{"n_kv_head": 12, "vocab_size": 8192, "norm": "layernorm", "positions": "rope", "init_std_qkv": 0.0371, "init_std_up": 0.0371, "grad_clip": 1.0, "warmup_steps": 200, "schedule": "wsd", "doc_mask": true, "train_tokens": 902600000, "steps": 6887, "dataset": "wikipedia_en"}
MLP neurons of a small language model. Each row is named by its layer, matrix (up: input weights) and neuron, and shows model dimensions 240-335. Each number is 128 + 32 x the weight over its row's rms, rounded and kept within 0 to 255. Numbers have three digits each.
After each neuron's rows, "fires in" lists the words (lower case) most often at its 100 highest values on Wikipedia text that the model never trained on.

L5.up551:144142138169102108175060140145149124130150155115126105141111118082181133149132138155156138180092151099148138176127154096117072160166087096209129130144082134117070084179090056068075119111070187170196151066150131099145096097157063112133134100157124093140099143122089196115133126136131165117
fires in: "of", "irving", "iraq"

L6.up29:203027142072124176119109123193135101162147181119150091116149100071167171110105121183101095070133160181178110136139091136077121082121090092183096115114173142132130141123153148099155150089026134104128154182097077129105145059083102155145141136077147151117139090096132098164179125141214152142
fires in: "born", "and", "of", "as", "in"

L8.up1535:161139064139154103063122110104107143136182120140123080110170119150090094180118192090118073111103082123135151138079118096112140154157116140122169128167174056167079097128143145106107117197134148109152079123127132109135144141155144200108140138132117084134152148144123112160135092154127120125
fires in: "and", "who", "that", "maya", "to", "not"

L8.up731:144133165156131172130093194098155148162110104114107153101181125127151165143124126097094114123131165172138129109158124136150140170148117126073141085069132138177084104122125084132141138172142158125128102127186123067093118104085101139020110073166146168118097154045148175131080104114085107166
fires in: "to", "at", "of", "on", "about", "around"

L8.up867:143143176136112089101097128124107094133072147171180104153148110168118117112091107129124080066190132077081137116128125145153068096176115130058125160125084112115127078127124160105087108120109164113130120197161150154100153147127097119157059125121144081085201115105122184091131096172079081102
fires in: "is", "s", "are", "we", "i"

L8.up1376:130134104081112135135134121133139126112145135134153170136122173046157100078165151102113117139130137095138141134110123161128157117099119132151102132098146090131082074144103158106163139121149183165116151141152201095153162211130157179112105161063157079182101078150092155118112085067148044151
fires in: "and", "of", "in", "on"

L6.up706:168142158126131120160148183133174142137146150100139086146121098115196063100115115158183066109096105113131093145128136117166068090119172144143202100115147111118128114118153167133156110126085191133115129147052163124110040181110127106108155127121174129163135137163179142000133096105098100129
fires in: "to", "not", "would", "t", "may"

L5.up116:097149107144132089133082178133095097103171110086121140126114190088115138140077107092142091107073115158119083119106200133122123132125153103107142193157204143176112129123200102065159132117180114070131120132150133147162117163119092137104146132133104116128081155126120142116096140103150092140
fires in: "jain", "of", "978", "well", "rajkovic", "elbing"

L5.up452:177109114111150121157114206101140140090056108102133118136100138089108140158132135128100216123141133140151110170085099078090114144139123097114161106133098166144106113142184114093113145110143208087155091132077147124157157128134091140156155130122187133133097159085201000118142114147059155105
fires in: "to", "that", "in", "by", "on", "each"

L5.up1326:207112083090100111094120105171135096178053165124145138159111121177144100092037161155163133104094107123124108140096089125143108114142114094092138157148099121128102112098140109127158092117172054143149135134125113076106096093150118143108167090112155087130129121087122093118110155161170159141
fires in: "were", "was", "be", "being", "is"

L6.up113:131141120079155072102124114154147137148133126121126167106186128168126180145083157073172175158105111189132129152077155212145137123174072134130083163098130115139139107195130130105093166127135120134130118100129144125188125172201123113123134146091121192076118091092167105143195105126129143159
fires in: "and", "to", "from", "time", "of", "at"

L8.up119:117141168130128089098148153179079116079136158167179051161086118138121169161084139077167135136098058085132125181084123143105112139151122102150136112169127141131109112107130114131159088153098165164139135143147175095188114176157123081129107154122124035160152106092134090092176098072115135150
fires in: "can", "to", "would", "t"

L6.up712:139109141080182112093091142084111143149096059143162102171139124113140130139096055162166044138126116174116125123144112105121128125090154091108164119064167154168159170119086168131150135193057152106127111132126111161161051110214105115174136103176119117135145110125129138102103047152164156154
fires in: "was", "is", "as", "years", "days"

L6.up432:172111077114106105155158145141138092083141146163071093150152160149102128142119099132111115172137167099227116111100092119162112150160078057130161130166111121107086160177090122126147173115094123163149145200125142134133157099139058117093141146141167126164152114132117181140089071125164130112
fires in: "of", "for", "to", "on", "in"

L6.up57:136107079135105140073141112130097124148170177176145131139089144137127134157151110108125163115114092065100130102143153081093175171196104147121163088175150141129111096165100144169178080117125133064182140124183166135089121177144144118127158122058139136100179154129113084152061077109100098189
fires in: "the", "s", "its", "too", "0"

L8.up192:100094113112131118167082111124050073146118197186110128132149119116179148082138139073113140107120135129152084125123180059163152151122085108083151164104129116109153047101179150110134089108125188211093149084111177151122116140085136127121192132171174145173152137113105092103115120198126143141
fires in: "a", "is", "i", "had", "will", "was"

L8.up830:121069188139156141160161093150142117142130136123114087180142121105159143174088142103163146117119156169127131150107114124145167085111163104076153142082116057178110191122134125139104123149093184069134129142179150154068145115153167187154137155042103109134156115113121134125134112148150157112
fires in: "to", "with", "by", "include", "make"

L5.up435:116142094149146119091149095113108114164127174151135176111143148140143078155114196118169111119098118164136126128092080142128160089096119076131113140151083119169125128065090118155146162080112178136151148141130148172094146134193115221145126139114109160160104166074161129089168125127161239117
fires in: "the", "on", "an", "ekaterinburg", "a"

L5.up1337:101117178118148149150111114145075081136149088149151150108150118134123131136104100105128129104149094109137095087126107083135145109134160142083059105066135084066112167054114152180104074092184125138188146085128175120179157114097196145113134121101099078164106084074105073093157139216158176180
fires in: "with", "from", "by", "due"

L5.up423:112140059172195136166123111201092130082129211149082169149156066162097078096127053067116121113152086095082103168107113034190115094070153161175170154177129182122082096053104153140179129128092124132137141099151128172099064140137110152096066102139147098130124106082110116103160143165112151078
fires in: "first", "he", "time", "positive", "second"

L5.up1390:101110108176174094162087161146140140076068170192132168116108090102124097118116140146145121189085100137103042152129155188089141131137110089108162107127126112167122132096154164149134124107073130141133145096108115155155138163159144076123116149153169125112152116082143106081154150092068146122
fires in: "in", "second", "started", "third", "first"

L4.up834:092067118082118099173094118121147140109134102121131147096191136088191130089107097148157180159176106146108118133101132153076124098137142133131116102116115109131131123144162098169197114140105205100139126098191141080085115151145147098138070112170205122111132093130126101114134108199134201101
fires in: "first", "second", "last", "only"

L8.up983:151123165157126143135121121148152098137174120163097110173135206129129156138070156091133135127192137128149115103157169181139071126120174119063114114098153112081105112118153124114058104102119198117114114121089159106102140126106133142110074139109250144075100119134168164148161064187119154127
fires in: "of", "with", "to", "let"

L5.up878:163179084119161123134115176129102195134155123133079152170187103165119144098173212120143177153095113148199054138116070105093108102147090117112138106106135140151162166122212084082104144199132118103128073139098134155146143139120164073160100126106077090148085143140134118130132108122078184126
fires in: "that", "which", "to", "not", "benito"

L8.up1415:087091067080180108092078183136100119097124129108171122133075127159097142132106133120155145081127093085184076186171156138132102178180150124150155121105160142147152152106090155098108104092129137149140152141127195189133133129080140087100141082181126119142165080164074174082137129109101234071
fires in: "a"

L4.up1406:117125112159126109120174127113130107106123136085082123126183130086104108136201118104085150096101114049104133096077105081092114068177138146164064132113184076080120153143121146164181140186153087104084146112099105127131126151103152137148113136127180110167132156179147150182101145074136064101
fires in: "there", "than", "along", "this", "following", "order"

L6.up216:199185140052078170088108207122059121166078136120126108137208120131116146091114158158099163091145132151127109107143111117118124100102110133131115162144181074101170124124156141225169159151079142153158163148163071174154089112181158147129189079138150137049116101087160084138131138143194119104
fires in: "as", "was", "of", "is", "record", "with"

L8.up1035:131155157088094141171135138220133140107201094138103049088156078143140148116151089115205134106131179118174124117125089072124143124115145112145143163165138164152082140116157132092138114166092140171191083095139184082122135140106176076095097145174139120176134195143096098126181086123117081123
fires in: "which", "to", "can", "would", "they"

L8.up211:128099057169083179156192206053137117110134061145121142150145117159156139137147130100101173122117144098148122114136117088124162124125119162141160108104108161184163134088093181189156120139077148147154127107078121144104165130196064143116075125141153105127129101107166153140158194106135094150
fires in: "of", "for", "best", "on", "among", "international"

L5.up945:131133068117113142136159147142173094161128105104129163108078092135154122097091085068182188137118134113131104156116125145109114125131191149185121100136112113104064181142107121150131109062130147113203125155069129128153059194156112094138129113173102143101112142111191169132103168129124095242
fires in: "and", "he", "she", "but", "to"

L8.up1332:208105069113085104103086073135105092105172120114196132158111130112123084202130140102148138100098135120084190156128159111083091178121139132119138103167125144196126081116103139098179107095115161082139138119103050143142092117130112142151152108180082105096138108103124120129088138170068110091
fires in: "the", "was", "a", "s"

L8.up383:105103076089124115118108118109073122068129112130166131134114166125124089106145137112175128118102152130117125132130147161156175124065126076155151121140075157133177103178097126219122110164177174081113159138148179081204127139082151157153143209167130093114132196139093096143190156141113131124
fires in: "the", "and"

L8.up1242:166108140120162118113110115151141100151141136138086179137140067133161139117112127153089120109146095138171118149099147118155150143156143114178160118144142173160130082063159159133167081150132180154135125097079145184143172128118114107154168150194138094134127165145130131117207093141083197049
fires in: "a"

L5.up1454:071144152136145134105151155166145148141078091094140112072172138148132127097132143150144041058038141129134093128086101193127130128148139121099115163157129142158126100072134135039116132139154169149141102141141206134177166121115123169121139171154140127179154119096101066075081092155167135151
fires in: "the", "most", "such"

L8.up1474:147074089137164130139092138172124049146171141100131116094157107149167091120070129136157125141074124143106140157135131107117128135126105160151104180150121129177121100101115214213119112122103125166146134103150138102119115223151103130088141144135091167140105097135126075096147107125129135154
fires in: "was", "and", "the"

L5.up249:132162129141064109148094146107164102117131148090140141154162174099103127170128175115094096087152150112172149138079094130069120099107107158120054095096137070099054126116116107163123127092111112128115152159163148117123208186104192163068151156124140108080099103112227083127144135059119119102
fires in: "with", "of", "from", "in", "at", "who"

L8.up489:156162155104191120103122129149130119117155198122092144160101149144124056114111097101143164091113112111110112121104211124098162133067149096130153166133139144163095130099098151176137087104099094109123108085176096099168097128122175170085176136148147175117148165093155083112172113128131065135
fires in: "the", "and", "one", "both", "in"

L8.up1319:109111119078100102118122121146122090176064082093102155147136152153142147100154086119173089104210157155160155139133176119147148120142171177076144144146145117140134133099106113165158116113143114128137118134185109096105225148149115135137108159145146159144163154124172120138067146135108096166
fires in: "to", "with", "by", "of", "only", "on"

L5.up627:136093145150137123080173153074102133071122157134132097136086186107162151107166145123103144127135100105201100170146097119104136099126081120128146156095099041115126075161111114124130122139169180118159086134046128174212118156134104107142183153131099162180112148076142073062156101115181119168
fires in: "to", "be", "of", "t", "as"

L4.up265:115133163114106131143117141096153144106198169144113101137192091171184134175153154095123132077206121089103129133111112126117071126134146111092132147122195110139118114087159132099144145169168096074196128111122144099137148139079110115088118110101130145073134145154198108185105092106174158160
fires in: "these", "the", "there", "some", "this", "two"

L6.up1085:101148183119125067134110153146138093111085151151146155165188108105111120159183147150157139112158100117055102168136129089143129079161122130128121114146101169079121129112141153113159095117150186162117151144135150116162101151223187116139133141175125169025122126146137135109091103140136134131
fires in: "is", "was", "and", "s"

L8.up5:152096075074086120134113218157157095107154096124182128138136116171208116142138145117142101095131173143135120164182156168180162142073139162146146127059099136128159162136097160157143172128149147174139143098161145087127177137128102114123114181121139123119113123111151109099113185153135110110
fires in: "and", "to", "of", "for"

L5.up595:095093128070144164098066118095093177102166175139092069178214160111138155126101098068136167136134168130114131149106135094129149107142174102150120175136139133157181169082156126136174145100041150130152151160113085112129074108128107075126142146101110100083194171154137144091115114158108142145
fires in: "he", "as", "was", "she", "a"

L8.up876:101117072079114158092157129105103094076133107119119051135142077183130146121103116109113114139120133142073151107095102099135131174117122135166143106060118156112105150123110109097141155102080102094171116128157108124143135134153140090133112195173176158148097117115167050089165112121140219143
fires in: "at", "to", "after", "atlético"

L6.up269:154187088074136143131111108143122132146143090125167131115152094133109148120106151083125090099101064092131114148114060098116125103120146119090080141085095100161114095147151079143174144127117139138122117121127127089140124117100147132103156115132157136139108166126128092114077074135192122123
fires in: "its", "it", "that", "the", "two", "his"

L8.up138:060139111111112114156120167143110142114076122113048115097077081162224120114147136092104064181189158189150138112102111108114189082131168160160135085137078114106117105118081124142113101143156159119146104147137156085106158118150120145120089162096134092123143169145129127120117133199077110140
fires in: "they", "end", "first", "it", "last", "that"